Weights of a small GPT-style language model, trained from scratch on English Wikipedia: tied embeddings, a variant of Muon for these matrices.
MLP neurons of a small language model. Each row is named by its layer, matrix (down: output weights) and neuron, and shows model dimensions 288-415. Each number is 200 + 30 x the weight over its row's rms, rounded and kept within 0 to 999.
After each neuron's rows, "raises" lists the tokens whose logits its output raises most directly, leaving later layers aside.

L4.down1391,142,228,170,177,146,296,216,191,195,187,147,206,161,193,207,193,212,173,154,172,170,165,214,233,196,224,154,201,200,224,196,166,185,191,153,202,181,218,216,205,219,267,152,121,154,205,218,223,153,205,228,217,187,195,209,216,263,192,200,210,225,177,180,228,197,180,214,207,180,155,197,193,163,146,285,208,242,196,215,212,163,214,192,209,171,185,206,173,185,188,209,179,238,152,191,138,208,186,244,180,175,201,195,161,257,259,209,164,143,183,138,243,214,146,252,176,172,235,196,188,231,220,181,255,201,182,211,192
raises: " was", " is", " comes", " has", " came"

L4.down2441,170,194,124,211,161,229,211,244,197,227,188,210,234,186,211,150,196,204,165,208,232,203,218,219,195,218,172,295,187,147,190,221,196,250,203,197,212,187,150,208,201,184,163,172,200,178,250,231,200,210,231,236,146,201,166,190,195,181,187,186,181,242,222,183,202,216,232,202,184,233,201,232,105,153,264,235,160,198,218,176,221,212,249,210,220,179,200,170,181,207,247,170,154,194,233,212,238,184,246,219,182,241,179,171,211,206,202,163,215,225,154,260,253,200,237,223,211,188,232,161,196,234,197,226,170,207,162,190
raises: " is", " was", " came", " seems", " comes"

L4.down1545,218,172,198,183,144,203,144,188,195,243,189,218,162,205,210,212,221,203,222,233,175,154,217,173,183,208,212,182,207,217,157,213,218,124,194,201,252,181,220,187,196,167,175,165,295,183,200,216,177,276,178,211,203,239,242,199,161,215,228,208,178,149,200,132,157,228,178,210,229,190,171,171,236,196,199,192,189,160,193,196,164,190,167,247,201,230,198,207,166,229,171,191,197,194,181,191,247,228,265,224,183,186,194,214,187,191,229,186,346,185,169,151,214,232,213,165,161,197,151,229,197,165,167,203,193,191,204,199
raises: " they", " there", " she", " it", " he"

L4.down1212,261,222,113,241,194,261,223,202,224,227,163,185,200,196,203,209,206,238,256,166,227,198,215,159,170,201,250,159,177,163,187,197,190,258,182,161,176,164,213,226,188,159,215,174,214,234,183,180,231,192,177,185,194,193,267,186,201,234,190,179,168,218,210,214,170,226,169,205,174,137,190,138,171,181,271,157,177,237,194,198,217,179,138,190,276,183,213,237,175,197,235,240,178,186,171,250,276,247,235,216,232,209,185,168,214,259,165,252,296,247,157,225,218,216,180,216,162,203,209,225,187,181,149,168,185,178,193,214
raises: " soundtrack", " release", " Release", " CD", " film"

L4.down951,158,121,227,179,163,189,175,222,176,229,202,187,222,174,148,147,193,169,159,229,202,152,240,193,177,226,182,168,189,206,198,219,231,155,174,200,198,185,241,231,201,253,231,186,224,184,214,182,202,258,192,169,191,204,214,200,207,242,223,208,240,184,188,206,130,200,154,224,226,201,181,198,228,216,200,132,162,201,202,240,174,226,216,250,186,255,174,205,198,211,197,144,207,209,180,157,242,214,231,244,141,211,190,192,213,220,249,145,193,176,184,191,217,205,247,148,167,168,182,202,197,210,171,194,180,217,211,184
raises: " they", " he", " she", "They", " it"

L4.down1229,156,168,159,212,197,261,216,194,186,197,198,206,120,205,235,240,189,200,192,264,185,198,213,150,232,274,207,171,177,214,209,146,201,171,223,137,222,202,241,154,207,239,195,194,211,171,168,163,206,224,214,202,146,201,210,218,199,178,173,175,217,223,233,230,203,269,176,174,188,152,157,228,223,223,252,147,221,195,219,136,192,205,198,209,182,212,202,169,173,215,168,244,205,212,170,167,222,226,200,170,165,173,173,154,210,239,238,188,223,152,224,198,248,198,177,190,154,210,146,181,244,182,202,225,155,199,173,186
raises: " she", " it", " he", " they", " we"

L4.down183,154,167,242,233,166,173,162,153,165,174,196,240,220,188,191,253,224,145,137,147,205,232,193,233,242,190,200,171,215,222,283,158,206,231,167,193,233,170,191,245,156,197,218,162,245,250,206,180,201,228,193,255,215,204,188,199,182,170,238,186,198,155,275,166,244,191,177,220,158,202,142,248,149,201,232,271,201,192,210,225,208,218,207,225,194,197,174,187,208,222,197,195,216,197,219,218,244,115,205,209,233,181,232,180,227,193,236,194,197,256,185,231,177,210,178,152,206,247,193,201,186,204,224,183,199,177,248,157
raises: "ning", "ing", "ating", "lying", "ising"

L4.down858,230,175,202,218,261,255,212,207,157,214,194,199,177,139,227,184,159,240,220,155,212,208,193,196,195,188,164,170,211,166,232,219,183,246,189,197,131,255,190,286,149,205,213,158,200,243,178,205,179,202,189,116,186,179,207,214,211,225,195,188,208,190,204,194,165,192,180,244,202,188,161,145,199,207,195,206,199,154,239,168,223,222,184,212,178,210,229,212,214,214,167,177,198,196,218,218,255,213,167,223,196,171,190,163,199,187,207,217,185,238,203,225,217,219,180,198,150,153,136,235,187,206,247,184,216,200,232,224
raises: "uki", "umi", " Japan", " Mats", "uka"

L4.down1750,240,224,181,171,161,265,216,239,216,201,196,189,215,149,161,190,199,233,234,195,199,151,236,216,185,184,203,171,187,200,225,233,218,189,169,201,138,252,210,188,181,217,243,197,173,158,182,187,153,221,165,158,191,191,224,209,141,236,188,209,168,194,190,160,149,171,151,212,217,141,205,174,189,169,204,210,185,200,197,168,207,210,159,219,179,194,208,242,223,200,239,201,151,228,188,242,202,217,167,243,170,202,181,202,194,206,244,233,243,235,200,194,182,204,254,220,217,257,254,190,257,220,161,180,134,219,192,213
raises: " singles", " album", " albums", " songs", " tracks"